config.toml
num_hidden_layers = 19
hidden_size = 256
num_attention_heads = 4
num_key_value_heads = 4
head_dim = 64
intermediate_size = 1024
vocab_size = 793
hidden_act = "tanh_gelu"
norm = "rmsnorm"
norm_place = "pre"
norm_eps = 1e-05
positions = "learned"
qk_norm = false
attn_scale = 0.125
bias = "all"
tie_word_embeddings = true
parallel_block = false
extras = ["capped logits"]
init = "normal"
init_std_qkv = 0.0312
init_std_o = 0.00508
init_std_up = 0.0312
init_std_down = 0.00508
optimizer = "cautious_adamw"
learning_rate = 0.00136
beta1 = 0.9
beta2 = 0.98
weight_decay = 0.47
lr_head = 0.00885
max_grad_norm = 2.0
warmup_steps = 278
schedule = "wsd"
decay_fraction = 0.506
decay_shape = "linear"
final_lr_fraction = 0.0
batch_tokens = 131072
max_seq_len = 256
doc_mask = true
train_tokens = 633500000
max_steps = 4834
dataset = "wikipedia_en"
MLP neurons of a small language model. Each row is named by its layer, matrix (up: input weights; down: output weights) and neuron, and shows model dimensions 128-223. Each number is 50 + 12 x the weight over its row's rms, rounded and kept within 0 to 99.
After each neuron's rows, "fires after" lists the tokens most often just before its 100 highest values on Wikipedia text that the model never trained on. A number after a token or word is its count.

L3.up59:41 60 59 47 52 32 47 49 38 57 43 65 59 79 52 44 41 35 42 47 49 44 54 47 37 77 57 58 57 42 66 29 31 47 54 34 49 44 66 41 42 47 40 68 33 69 70 34 46 51 53 60 64 54 50 51 53 44 60 51 31 39 23 51 41 54 54 54 71 48 57 71 46 58 43 62 77 64 42 58 57 39 54 30 63 50 45 66 52 50 58 13 69 25 45 53
L3.down59:42 50 40 56 55 60 73 36 60 61 54 54 33 64 37 64 56 55 67 55 49 34 49 43 58 66 36 55 55 33 57 64 67 41 44 39 58 41 67 47 42 47 41 54 50 65 45 51 65 62 44 37 35 45 35 39 50 52 20 65 40 57 59 68 44 45 60 47 54 35 52 55 54 46 32 30 43 83 36 55 57 52 66 53 33 42 32 54 46 43 66 39 52 34 55 55
fires after: " V" 24, " K" 20, " An" 10, " S" 8, " s" 8, "ar" 5

L3.up403:28 45 55 29 36 54 63 31 61 34 57 68 60 69 57 40 57 43 53 54 39 52 57 28 47 52 74 69 20 55 53 44 42 46 54 52 41 44 35 65 61 43 46 50 63 29 49 46 56 67 46 31 52 78 43 66 81 54 46 42 40 19 44 48 35 57 52 70 81 46 55 66 44 41 42 48 58 59 44 50 49 54 69 32 50 55 58 36 40 44 59 42 31 63 47 68
L3.down403:35 35 34 38 53 45 52 48 58 58 50 51 56 46 46 57 57 44 49 34 43 56 74 37 54 61 24 39 50 58 34 53 52 55 54 39 48 63 46 53 43 58 40 27 56 41 71 64 51 50 36 48 52 60 46 30 28 37 47 47 45 54 51 31 46 47 78 23 56 39 42 47 45 44 49 48 48 41 66 29 53 52 73 40 35 44 78 49 36 65 47 58 47 33 25 51
fires after: "h" 15, "or" 15, "ip" 10, " Ch" 7, " C" 5, "al" 5

L3.up199:57 37 60 36 60 31 50 56 32 36 37 60 63 58 54 69 43 63 53 48 37 51 56 48 51 51 50 45 48 51 69 61 53 50 32 26 32 41 42 67 38 73 50 55 23 63 44 46 36 67 64 62 73 51 39 63 54 60 57 35 73 39 35 56 56 76 50 52 35 46 61 57 39 55 64 34 38 60 79 62 35 57 53 42 76 56 56 52 61 43 47 42 42 50 49 61
L3.down199:33 25 40 53 43 51 33 63 38 67 65 54 50 49 46 60 49 42 65 69 60 53 18 28 46 29 44 50 45 69 50 54 62 46 48 51 69 65 53 77 26 43 45 33 62 46 37 41 56 37 58 51 35 57 47 70 44 54 51 48 42 57 34 54 28 50 41 48 48 67 59 49 30 30 43 31 47 57 65 53 55 59 52 47 50 45 50 79 61 46 48 67 58 46 30 53
fires after: " N" 30, "n" 11, "e" 8, " or" 8, "al" 4

L2.up115:57 42 54 42 33 36 51 43 58 62 31 52 47 41 39 47 61 51 58 44 53 46 45 73 68 64 55 37 41 34 70 53 56 48 45 42 57 56 52 55 56 64 54 61 44 63 50 57 38 60 79 53 56 52 54 47 70 32 63 43 58 56 44 80 49 58 74 46 52 48 63 61 41 59 53 79 38 39 57 73 59 45 44 35 63 46 50 39 55 52 48 41 67 50 27 88
L2.down115:26 75 68 49 59 75 16 42 70 38 65 29 47 52 58 39 44 34 60 63 44 75 58 54 35 26 67 41 46 51 37 50 34 45 42 45 35 66 63 53 54 60 58 40 38 33 48 55 60 38 31 44 54 73 51 53 48 44 43 44 64 75 50 50 46 54 73 50 09 50 49 37 44 39 45 47 28 55 59 47 40 45 60 40 42 50 54 46 56 39 54 46 45 56 49 49
fires after: " E" 32, " Th" 14, " e" 11, " f" 7, " th" 6, "E" 5

L2.up815:49 67 53 76 44 55 54 48 43 45 43 35 47 53 38 54 36 66 50 58 35 41 51 37 53 34 62 61 50 50 70 65 55 40 50 71 60 58 61 51 62 71 47 31 49 36 60 44 52 62 52 44 61 65 53 55 58 41 55 25 54 48 33 42 23 50 61 55 44 55 60 49 55 48 48 42 55 35 74 58 43 58 77 57 50 45 48 39 50 42 73 32 48 52 40 49
L2.down815:61 44 62 45 45 43 43 44 44 61 59 43 54 54 47 59 60 40 57 50 64 55 51 71 48 29 49 43 55 57 16 42 58 29 41 29 50 62 54 42 28 43 56 56 59 55 68 64 45 60 55 56 55 32 23 56 42 49 51 53 42 53 76 36 52 55 37 26 72 54 40 63 51 63 53 24 39 68 48 56 55 52 24 57 56 49 54 59 46 43 40 54 55 48 84 38
fires after: " c" 38, "b" 11, " ch" 7, "uc" 7, "ent" 5, "t" 4

L3.up598:58 41 68 43 47 39 50 56 16 39 34 61 54 71 31 49 54 55 21 57 43 62 50 53 33 36 57 74 37 40 56 50 47 39 63 44 35 35 64 40 71 48 50 45 36 48 46 59 54 44 41 55 62 59 58 65 43 61 46 40 48 41 51 54 61 39 65 55 70 47 49 66 53 45 85 37 49 68 51 51 66 65 31 63 38 64 46 61 55 45 50 41 38 50 45 55
L3.down598:43 39 43 62 40 48 61 59 38 66 60 42 35 47 53 45 36 52 39 43 65 55 42 62 54 50 41 45 54 56 34 57 50 66 27 60 62 44 40 71 47 50 52 45 60 51 43 75 47 54 37 52 55 41 70 51 50 38 41 62 55 53 55 47 44 64 62 24 37 51 46 53 28 38 65 48 47 47 56 64 49 40 58 42 75 62 36 62 60 49 51 41 44 54 43 35
fires after: " S" 16, " s" 16, " m" 6, " M" 6, "S" 6, " " 5

L3.up721:56 38 39 59 44 55 60 31 37 46 50 50 56 52 50 50 39 59 22 39 32 41 59 41 41 63 43 38 31 70 71 62 57 35 52 52 33 41 65 53 83 69 51 49 27 63 55 40 41 62 35 58 52 63 47 26 60 62 63 20 56 50 28 51 51 49 51 57 61 37 52 58 63 60 50 39 47 65 49 64 47 47 50 41 55 82 57 48 55 46 61 25 45 46 51 65
L3.down721:47 50 69 58 63 38 31 66 60 41 57 38 51 49 47 50 32 16 55 46 47 33 40 50 53 48 36 48 51 58 35 50 45 54 51 64 56 57 38 65 52 53 42 29 51 27 42 51 54 40 60 48 50 49 71 60 45 65 44 85 42 55 45 45 31 62 36 49 34 45 56 49 39 63 32 51 58 42 48 60 62 69 51 57 37 49 28 45 47 49 21 46 75 50 63 54
fires after: "-" 20, " o" 17, "o" 6, " \"" 6, " and" 6

L13.up882:38 66 72 36 53 37 70 34 59 55 38 59 54 64 33 56 44 61 46 60 60 78 43 35 54 62 77 52 75 42 43 50 45 29 58 64 42 37 48 69 40 60 71 68 42 62 63 59 42 60 45 38 55 61 46 56 44 58 67 56 39 30 49 58 51 59 46 45 59 23 43 45 36 67 59 57 53 49 32 64 40 44 49 53 45 53 55 40 42 39 57 57 43 55 39 66
L13.down882:42 11 49 57 47 45 55 52 50 73 53 50 67 39 55 51 40 37 52 70 43 60 45 52 46 78 36 59 33 36 73 52 55 65 49 48 41 56 51 65 56 41 56 70 58 33 42 47 57 70 58 55 60 53 45 52 55 48 49 38 57 53 47 52 69 41 20 44 62 45 63 62 56 25 46 30 39 38 40 52 47 49 56 39 23 34 61 50 50 54 48 46 66 34 62 41
fires after: " S" 25, " E" 8, " K" 7, " J" 5, " B" 5, " at" 5

L2.up726:61 16 46 23 37 42 57 58 49 63 48 66 78 43 45 37 55 61 36 40 57 69 37 53 57 56 52 52 46 50 55 38 34 72 40 42 32 53 16 60 47 40 50 41 34 49 48 53 44 51 44 58 38 68 54 82 53 55 43 54 49 49 40 71 29 67 51 34 63 45 38 54 44 56 76 45 43 62 62 41 63 55 51 57 60 73 56 45 47 61 50 27 41 56 43 52
L2.down726:44 40 27 38 58 51 53 53 58 45 49 61 51 44 26 67 37 49 45 25 44 53 37 70 69 58 69 52 42 61 41 44 56 42 56 78 41 47 57 58 59 62 53 47 60 62 58 70 51 37 46 53 35 58 58 65 36 53 64 41 42 76 32 59 52 37 55 49 59 39 35 45 58 55 53 52 48 11 50 49 62 37 47 54 66 36 57 33 47 57 39 52 41 48 67 48
fires after: "n" 20, " N" 20, " m" 8, "in" 8, " s" 7

L3.up456:27 29 51 60 47 45 36 48 50 43 43 77 56 58 40 43 51 48 43 30 65 53 43 48 49 36 52 50 59 44 48 43 52 54 34 56 45 36 65 56 32 43 49 61 45 40 39 69 42 58 43 56 50 46 32 62 49 50 68 46 47 56 71 49 54 40 50 64 42 27 46 48 29 47 58 52 48 59 61 55 53 62 53 68 64 57 48 40 54 62 27 41 38 64 55 56
L3.down456:47 56 38 65 40 55 64 59 55 46 41 42 47 67 34 39 37 68 33 58 58 60 71 70 47 45 55 83 45 56 59 34 39 50 59 42 39 37 48 58 53 71 67 61 19 47 43 44 46 55 35 51 68 45 57 60 43 59 52 67 72 48 47 51 63 47 47 49 55 48 47 55 45 56 80 34 75 53 53 57 62 44 42 51 42 52 20 31 57 47 69 38 22 58 49 62
fires after: "m" 15, "on" 12, "er" 11, "o" 8, "t" 8, "i" 5

L13.up484:59 41 48 48 28 67 65 52 55 50 56 25 42 75 51 53 52 56 54 23 49 37 30 65 38 41 46 52 42 54 64 53 43 46 56 48 30 35 44 68 52 63 66 56 49 48 57 37 26 46 60 51 57 47 62 39 56 55 46 62 48 46 55 62 59 53 33 47 62 54 50 36 42 46 57 37 59 65 53 53 41 29 47 31 56 55 49 33 73 65 62 51 55 44 56 43
L13.down484:44 44 62 43 40 55 41 44 33 38 47 49 40 61 46 45 47 37 58 56 40 24 61 36 50 34 73 28 40 56 56 46 41 54 51 27 32 49 54 39 58 40 33 49 38 67 58 29 49 67 41 25 52 38 44 39 18 54 62 59 44 53 65 53 41 40 56 75 50 54 48 57 41 61 35 63 30 57 55 64 36 49 82 72 40 49 48 60 69 62 36 64 44 45 46 58
fires after: "." 20, " re" 18, ".\n\n" 11, "m" 6, "===\n" 4

L2.up70:59 41 60 27 57 40 73 43 22 36 50 64 54 54 39 42 33 27 44 35 48 44 32 24 66 44 43 53 47 52 60 37 36 67 45 43 41 38 42 53 67 68 31 37 57 45 57 50 51 71 45 42 65 53 33 45 59 70 33 60 39 40 37 40 40 51 31 72 49 44 57 67 38 70 44 57 61 52 50 51 62 45 67 29 42 55 60 40 63 48 59 23 67 54 44 51
L2.down70:47 44 47 43 63 58 15 42 49 58 34 53 62 45 48 42 60 53 32 41 39 54 45 50 58 39 49 56 40 71 41 60 49 64 65 68 61 41 48 50 44 52 55 59 49 33 47 58 64 53 66 42 50 57 55 39 31 63 65 37 31 68 38 51 45 64 60 48 51 70 63 63 43 44 64 54 55 47 45 31 63 28 61 59 43 69 33 45 51 69 41 64 44 60 44 48
fires after: " m" 49, " f" 29, " " 5

L3.up993:58 21 59 39 47 38 64 38 46 56 35 59 71 72 29 47 57 34 08 41 50 64 42 42 51 43 64 58 40 45 62 53 34 36 40 47 47 47 63 58 55 91 44 58 40 65 52 61 60 60 35 64 37 64 57 79 54 42 47 48 52 28 28 46 72 59 37 38 61 47 54 53 55 68 55 34 38 69 47 49 53 54 44 57 47 46 54 72 50 55 58 43 32 61 42 59
L3.down993:54 22 51 59 78 57 65 46 51 52 47 50 48 58 46 49 62 47 38 58 56 64 65 39 51 59 33 59 32 56 58 75 72 41 49 39 47 71 57 73 59 80 53 49 52 56 40 62 55 56 49 39 46 46 54 54 48 43 56 48 61 60 42 36 66 59 27 37 79 49 50 60 68 54 54 64 62 79 52 41 58 55 36 48 56 45 51 50 60 50 48 71 56 53 61 48
fires after: " W" 20, " St" 18, " S" 9, " B" 9, " sp" 9, " M" 7

L2.up101:56 54 59 27 21 67 50 52 24 47 54 48 55 44 42 44 42 34 44 51 49 60 40 73 44 55 66 63 27 62 60 36 31 24 38 48 41 59 59 35 69 57 42 68 44 49 56 49 58 74 40 41 47 54 78 34 61 37 67 54 52 38 23 57 43 39 64 52 50 51 32 68 61 53 43 69 52 47 43 43 58 50 59 50 47 44 52 39 50 69 56 30 50 28 44 49
L2.down101:30 45 48 74 63 50 59 56 62 54 40 65 34 53 55 47 64 32 41 44 44 40 45 45 57 49 31 32 52 64 38 61 77 56 67 50 55 62 47 58 64 52 59 42 27 57 43 50 55 59 60 54 52 55 29 59 50 56 35 53 55 68 49 49 52 52 26 54 70 73 71 39 79 73 53 26 35 65 47 57 47 51 47 45 57 42 42 48 57 48 51 44 57 59 62 37
fires after: " S" 23, "ub" 18, " (" 8, " s" 8, "end" 6

L3.up134:52 70 54 53 41 52 47 49 42 51 34 56 51 83 53 33 61 21 54 43 56 41 56 62 49 48 49 51 63 53 58 53 60 63 44 68 45 51 40 43 44 62 59 62 37 34 46 49 29 52 49 56 42 48 51 51 54 43 64 59 37 31 56 64 65 56 52 37 47 42 62 67 19 69 52 67 31 57 60 59 54 66 45 47 54 58 34 46 55 49 47 48 54 52 39 50
L3.down134:59 36 54 51 25 25 33 31 46 70 36 36 57 47 45 73 50 62 70 63 57 54 39 69 36 42 41 34 35 38 41 64 55 37 72 39 45 42 68 55 55 50 39 45 63 66 52 67 59 54 40 57 41 72 85 34 61 40 67 30 41 61 47 54 42 45 51 19 48 55 62 43 60 31 40 70 44 38 40 47 53 60 56 43 57 50 45 47 54 64 55 47 44 59 69 46
fires after: "am" 14, " e" 10, "v" 9, "uch" 8, "e" 7, "it" 6

L2.up573:49 44 43 33 44 49 67 50 50 41 41 77 54 56 36 39 28 17 61 35 51 45 27 40 59 56 56 41 34 65 44 64 60 59 57 55 59 45 46 62 53 47 43 56 42 53 56 33 34 46 49 33 55 66 55 52 50 64 62 73 51 45 53 55 40 62 38 83 53 44 37 49 57 71 55 66 49 71 54 58 55 59 55 45 47 56 49 58 44 46 60 27 40 63 45 64
L2.down573:45 50 46 42 43 53 34 48 78 49 60 58 75 36 47 47 21 60 49 56 44 40 61 71 51 47 56 66 37 53 49 64 55 64 57 72 43 41 34 63 35 56 58 66 48 56 40 50 40 47 49 36 54 42 57 53 32 45 53 37 68 61 35 43 38 36 44 45 56 51 45 66 47 61 49 40 54 37 64 63 32 42 57 48 56 31 57 53 60 71 33 50 66 44 56 60
fires after: "f" 16, " f" 12, "F" 10, "al" 9, " F" 7, "b" 6

L3.up181:40 44 67 52 46 43 52 68 44 39 36 55 57 61 44 49 56 56 25 38 41 64 33 50 44 47 50 47 37 31 55 65 53 28 47 60 38 46 58 52 47 47 30 74 25 55 41 35 56 45 66 67 85 50 55 59 54 54 66 30 70 36 38 66 64 48 57 30 67 53 64 48 63 79 72 51 32 59 45 57 51 34 50 64 49 54 48 62 58 62 79 52 71 45 31 55
L3.down181:60 48 58 44 39 47 51 35 48 14 57 52 49 33 48 59 39 54 57 54 32 50 47 61 68 62 49 36 54 53 72 42 57 60 45 66 36 41 46 53 41 53 35 40 68 52 52 70 67 54 64 58 40 58 66 46 60 52 53 55 50 59 33 52 43 62 48 46 45 41 44 30 45 50 60 74 23 57 45 47 53 63 57 48 54 49 50 71 47 41 41 60 63 55 51 40
fires after: " A" 27, " a" 23, " S" 8, " s" 7, " an" 4

L2.up221:49 50 54 52 39 28 48 64 26 37 49 55 48 57 36 40 37 58 40 37 54 63 25 57 51 73 63 55 31 49 59 42 39 54 55 19 39 67 43 51 68 36 42 45 37 45 54 31 62 57 50 30 53 51 59 68 59 62 55 50 38 49 45 57 67 40 52 61 75 44 38 69 38 56 72 60 64 69 25 52 75 36 45 54 58 67 38 48 47 72 60 38 47 54 41 54
L2.down221:66 49 64 55 49 43 60 62 36 58 25 52 49 47 45 47 59 42 56 39 57 41 46 53 58 88 54 41 39 51 65 30 51 50 50 48 43 62 66 43 64 50 48 43 45 57 74 32 46 55 70 67 49 35 59 51 61 54 39 41 23 52 71 40 41 57 43 68 48 42 62 56 60 51 38 39 65 75 64 44 48 48 41 70 48 55 35 34 46 51 45 39 40 48 53 72
fires after: " S" 27, "S" 15, "s" 12, "," 8, "es" 7, " s" 5

L2.up781:49 35 60 48 49 35 61 39 64 49 44 79 62 48 40 54 32 43 28 50 54 33 68 51 42 63 58 69 32 57 50 51 56 34 57 35 60 41 62 45 65 54 34 79 63 59 33 43 62 63 50 43 63 72 61 46 61 43 51 50 48 41 35 56 37 39 67 60 58 30 50 79 40 48 56 52 67 63 48 55 62 62 53 51 49 53 38 46 41 33 79 53 42 51 49 50
L2.down781:52 37 62 63 49 42 47 28 21 33 47 52 67 57 55 38 51 28 63 39 61 43 65 48 47 79 54 58 34 51 65 44 36 52 66 26 59 31 39 60 59 83 39 52 51 52 33 38 54 54 53 48 62 53 52 41 54 39 56 57 55 48 37 50 38 38 49 48 55 56 62 62 53 63 52 64 44 59 57 37 56 31 58 69 63 56 36 40 41 27 50 47 47 60 60 56
fires after: "h" 29, " Ch" 9, "hip" 9, "th" 8, " H" 7

L2.up382:39 69 75 50 51 48 69 43 21 41 31 60 61 70 45 42 58 49 23 29 59 64 28 53 41 57 51 55 70 46 59 36 49 57 40 28 53 53 67 60 60 62 33 50 41 65 52 50 60 68 62 47 40 52 28 41 46 42 36 54 50 46 52 54 50 43 41 62 49 35 48 55 60 63 58 28 36 43 67 49 62 40 54 70 54 54 26 66 48 44 50 43 47 42 37 62
L2.down382:60 66 43 51 53 41 60 45 21 52 30 61 69 32 56 48 45 32 42 46 47 60 26 42 42 65 55 55 61 46 56 46 52 40 77 35 65 58 53 54 79 38 62 44 32 49 40 40 66 57 55 30 33 57 26 37 54 46 52 35 42 67 46 54 61 55 32 72 40 50 57 62 69 56 46 26 41 44 48 49 62 47 51 56 56 71 48 52 54 46 57 56 67 39 47 57
fires after: "H" 18, "ivers" 13, "igh" 7, " H" 7, "ec" 6

L3.up360:46 41 53 48 20 53 67 56 00 47 41 55 65 54 51 45 55 49 60 47 40 55 51 67 35 73 53 44 62 26 72 44 58 50 41 47 18 54 32 46 38 48 36 64 29 66 42 52 37 55 61 55 51 57 40 72 54 60 43 38 41 49 29 70 34 65 28 37 61 44 43 54 54 52 59 46 46 38 62 45 51 41 53 57 72 66 50 60 63 42 34 54 47 59 33 53
L3.down360:50 51 26 40 46 55 61 73 66 58 47 33 51 55 62 49 66 70 54 66 47 52 43 45 59 47 42 72 66 37 58 33 61 43 43 56 32 63 35 61 34 58 43 57 42 40 64 43 60 58 41 40 72 36 51 58 47 41 40 50 57 58 67 62 40 52 60 41 47 40 51 61 56 63 46 35 31 38 43 49 59 24 48 50 33 43 57 48 44 60 40 54 47 54 42 52
fires after: " N" 26, " S" 16, " " 8, "n" 8, " O" 8, " s" 5

L3.up41:23 58 63 52 33 53 70 60 54 57 44 49 62 59 44 55 51 47 45 38 39 80 57 42 63 57 54 46 45 44 53 52 55 37 25 42 43 57 56 61 50 71 60 60 43 49 54 44 45 63 61 49 66 71 44 62 47 35 48 37 60 26 33 56 38 64 42 42 63 43 50 61 42 68 56 37 41 33 60 48 56 40 51 64 66 52 43 50 56 45 47 47 40 61 48 55
L3.down41:50 49 36 44 57 30 49 64 62 65 36 54 66 50 57 27 58 50 50 52 36 67 67 50 56 65 48 50 60 60 43 60 45 59 55 38 54 62 43 57 65 34 49 68 37 44 65 44 64 52 66 56 49 37 63 61 37 71 64 39 64 67 68 24 37 59 26 52 60 49 59 68 62 61 54 41 41 47 14 33 67 55 54 51 74 43 63 52 50 56 39 60 44 45 52 43
fires after: " S" 25, " J" 15, "u" 12, " U" 8

L2.up75:44 54 42 21 48 39 62 56 28 44 51 57 72 47 41 46 54 44 42 41 49 50 54 36 50 78 51 47 55 57 59 50 32 44 28 50 57 37 41 79 62 73 36 50 27 51 54 39 45 63 48 43 32 41 32 43 59 39 44 50 35 51 52 60 55 57 59 66 62 53 55 43 63 34 62 66 35 44 55 70 43 62 47 51 43 68 47 60 54 49 82 35 45 52 46 67
L2.down75:65 62 56 52 55 55 29 54 47 42 40 43 38 34 50 42 51 64 66 54 50 62 42 74 45 30 57 42 48 61 37 62 34 62 58 65 82 42 48 47 48 39 60 53 43 54 70 46 57 54 57 50 66 38 52 52 53 73 31 44 45 60 45 32 77 41 45 49 55 53 37 62 39 53 53 25 33 59 26 44 53 54 41 52 41 43 39 32 48 53 41 48 75 50 61 56
fires after: " c" 35, " h" 18, " H" 11, "v" 6, " L" 4, " F" 4

L2.up416:35 52 48 43 31 40 53 28 15 47 43 54 52 67 44 49 51 66 64 43 55 75 44 47 47 23 50 41 35 48 43 47 52 57 16 49 63 57 64 76 46 47 35 81 45 40 59 51 39 53 51 55 59 53 38 58 60 38 33 54 38 61 39 38 51 53 28 58 47 40 35 80 42 45 58 37 52 46 56 45 63 67 47 43 58 42 45 49 47 65 40 43 28 53 38 48
L2.down416:62 60 34 49 69 36 43 47 56 50 61 59 51 41 57 42 62 38 35 45 40 25 52 42 32 61 49 42 53 62 55 45 51 39 64 25 36 59 55 52 49 54 27 45 50 43 49 30 54 47 34 43 52 44 67 31 59 68 45 50 56 47 63 52 45 62 60 34 44 29 37 54 54 70 33 38 57 54 33 52 38 83 42 27 47 36 51 46 57 36 52 43 48 38 47 75
fires after: " M" 15, " The" 12, " Th" 10, "h" 8, "ach" 7

L3.up740:46 65 57 51 42 60 51 61 27 58 46 51 46 60 44 33 56 20 57 47 47 56 34 64 44 43 47 32 47 45 50 32 66 78 38 74 56 52 49 33 57 45 26 74 32 45 49 56 41 52 47 49 67 47 60 40 54 65 32 44 53 47 46 74 60 62 39 48 52 22 53 59 29 68 65 65 41 38 48 53 63 80 60 40 55 60 28 49 54 45 35 08 45 40 34 43
L3.down740:66 41 41 63 55 54 55 31 52 44 45 55 45 40 50 52 70 56 30 78 52 30 53 41 38 45 37 76 79 53 57 61 60 30 41 50 45 42 48 38 50 56 52 59 50 76 43 39 46 59 43 42 46 51 60 29 42 51 67 27 43 34 69 40 63 42 44 39 72 56 68 52 44 30 41 51 41 73 70 54 24 45 59 16 52 42 39 63 48 68 82 62 69 68 42 50
fires after: "e" 30, "m" 10, " Th" 9, " e" 6, "h" 5

L2.up77:18 32 49 43 38 46 57 33 53 44 40 63 56 86 52 23 55 49 35 42 65 22 47 62 58 51 47 35 69 44 53 24 59 39 56 46 57 46 51 63 61 71 47 59 47 57 61 53 49 52 42 38 51 47 65 72 54 33 70 51 46 50 49 53 52 49 68 52 44 44 58 53 33 29 60 35 47 66 44 51 29 45 37 47 63 46 39 46 47 46 57 39 25 77 58 44
L2.down77:42 42 52 61 39 35 59 81 46 70 67 60 56 52 45 56 41 40 60 41 56 66 51 50 78 50 53 67 56 53 26 59 37 84 38 72 36 68 42 30 47 52 57 48 27 48 54 37 45 44 54 56 59 45 36 67 52 81 35 66 41 57 48 50 37 56 49 55 37 60 58 47 44 69 56 38 59 43 27 37 56 46 59 46 57 49 55 43 40 11 50 68 42 54 56 41
fires after: " P" 16, " p" 11, "m" 10, "i" 9, "em" 8, " im" 5

L15.up952:29 47 59 66 27 59 46 45 53 53 66 50 32 60 55 54 47 54 62 25 55 58 32 50 50 43 55 24 34 63 79 51 45 48 43 42 32 40 60 48 68 50 34 50 60 45 57 57 34 38 42 39 60 68 55 52 72 43 60 46 69 40 43 69 47 54 50 52 48 45 71 40 50 50 60 49 65 69 44 37 40 47 53 56 39 45 48 29 68 66 38 48 39 72 44 53
L15.down952:48 69 52 39 47 60 40 62 57 62 44 59 64 39 41 48 45 41 59 55 55 44 37 40 29 42 49 46 57 66 75 28 41 58 38 52 26 20 34 55 61 50 67 52 56 46 40 34 46 39 53 66 62 28 60 54 38 35 36 45 52 38 45 56 67 55 55 50 56 68 41 40 46 35 68 34 50 45 47 56 25 50 54 44 37 50 60 46 21 48 48 55 67 60 37 47
fires after: "." 39, " (" 9, ".\n\n" 6, "==\n" 4, "===\n" 4, " f" 4

L9.up619:61 54 49 42 38 50 44 47 34 58 58 50 64 72 57 53 48 52 62 41 44 64 54 57 53 56 44 70 29 52 67 28 44 56 37 12 64 51 26 37 56 60 66 58 71 42 60 39 62 75 54 40 59 36 40 64 71 38 50 46 62 33 49 44 64 54 53 39 56 38 63 71 79 66 52 36 79 62 57 51 58 51 51 37 56 33 48 57 52 64 58 37 44 55 48 66
L9.down619:54 44 58 47 40 52 58 53 53 46 42 63 36 54 42 56 39 69 44 45 65 68 61 45 45 45 61 42 44 33 49 29 72 35 58 48 48 44 53 54 62 47 43 57 65 62 49 38 59 42 53 43 71 47 50 46 33 66 61 32 44 35 38 45 51 52 59 31 52 60 40 44 55 54 50 37 50 70 33 54 63 39 55 47 49 55 46 47 46 41 73 58 66 63 52 84
fires after: " C" 15, " G" 14, " E" 8, " O" 7, " T" 6

L2.up912:35 63 49 60 58 60 66 49 33 21 52 50 87 55 45 47 50 50 45 50 45 37 56 50 53 81 60 48 77 58 69 28 50 70 43 27 45 43 40 50 62 57 43 43 43 55 51 57 31 68 34 40 55 53 38 33 55 41 45 60 53 50 54 70 49 63 55 72 43 29 36 40 71 43 63 58 40 68 64 53 56 66 37 46 69 45 53 53 40 41 55 09 52 43 37 53
L2.down912:61 46 60 64 41 49 54 73 60 40 53 63 55 55 49 49 32 21 34 43 54 38 51 37 53 54 56 50 25 56 63 84 62 41 41 39 43 50 44 60 51 40 61 69 55 62 64 35 58 57 56 53 36 27 57 41 25 52 36 55 28 65 50 30 45 30 26 51 50 35 57 61 60 72 40 42 37 47 46 40 56 48 55 78 37 42 74 41 58 53 57 35 40 62 54 56
fires after: " h" 24, "on" 18, "al" 10, " H" 8, "H" 8

L3.up802:42 45 45 52 40 32 75 47 30 52 37 59 53 74 40 31 44 57 41 50 44 61 62 38 64 74 65 46 38 38 64 14 38 26 48 46 46 43 58 61 49 59 60 63 42 55 62 64 45 51 39 68 48 59 41 71 44 43 56 54 38 49 23 72 47 53 52 41 63 51 49 69 37 51 55 64 66 50 52 55 62 38 44 61 50 53 35 64 49 46 60 58 46 53 40 58
L3.down802:37 51 42 38 49 29 55 49 42 37 56 59 48 62 53 37 31 62 56 68 48 51 63 49 42 53 48 71 56 39 58 50 60 50 52 42 34 63 50 62 61 45 59 47 65 38 79 53 49 49 46 48 45 61 43 47 41 33 57 52 54 81 59 56 44 59 66 34 52 65 41 46 43 62 57 61 66 40 49 60 80 43 57 49 48 47 54 54 47 39 57 64 43 56 65 60
fires after: " J" 27, " H" 12, " S" 11, " N" 9, " M" 9, " Y" 6

L2.up616:35 39 46 47 30 41 62 33 42 48 39 45 96 60 41 30 43 21 38 39 43 47 43 46 79 53 56 62 50 48 59 41 48 57 33 38 26 37 28 42 55 70 46 49 39 20 54 49 39 57 46 54 65 53 55 69 69 48 45 55 67 42 47 56 73 48 46 63 53 37 50 46 43 36 57 43 36 69 69 68 59 42 53 45 51 59 55 41 40 37 75 24 56 60 38 56
L2.down616:46 33 33 38 36 55 58 52 49 26 41 45 70 44 50 25 49 28 34 57 54 46 38 47 72 39 50 69 54 69 61 21 50 41 46 45 48 53 43 52 58 61 36 37 37 56 53 32 58 57 41 66 59 53 67 38 60 42 43 41 48 35 54 67 41 44 58 64 49 56 51 54 42 51 64 49 67 57 60 57 58 51 41 53 55 56 56 37 39 44 45 30 47 39 58 51
fires after: " " 48, "–" 8, "res" 7, " (" 6, "w" 5, "av" 4

L2.up736:51 22 62 37 32 25 55 63 54 52 36 40 50 43 38 51 55 68 50 28 59 41 52 47 59 63 42 68 56 31 65 40 52 49 58 57 47 34 46 61 53 49 42 54 48 63 64 55 50 55 51 51 98 43 43 47 48 37 58 35 40 39 31 61 49 53 60 45 69 51 74 66 52 72 46 57 58 66 43 72 47 41 39 56 53 48 48 49 48 68 65 57 77 41 27 67
L2.down736:42 52 64 47 51 67 37 47 55 47 50 47 43 38 47 66 71 39 47 54 45 46 62 52 45 33 46 57 79 33 72 55 87 14 57 53 69 56 57 44 48 45 66 55 57 54 53 63 66 55 61 36 27 40 67 34 50 55 46 32 53 42 44 54 54 40 44 57 61 54 50 37 51 57 36 46 48 56 67 39 46 43 71 42 40 51 54 65 45 37 48 72 68 37 42 46
fires after: " b" 15, " " 15, " s" 13, " e" 10, " n" 10, " Th" 8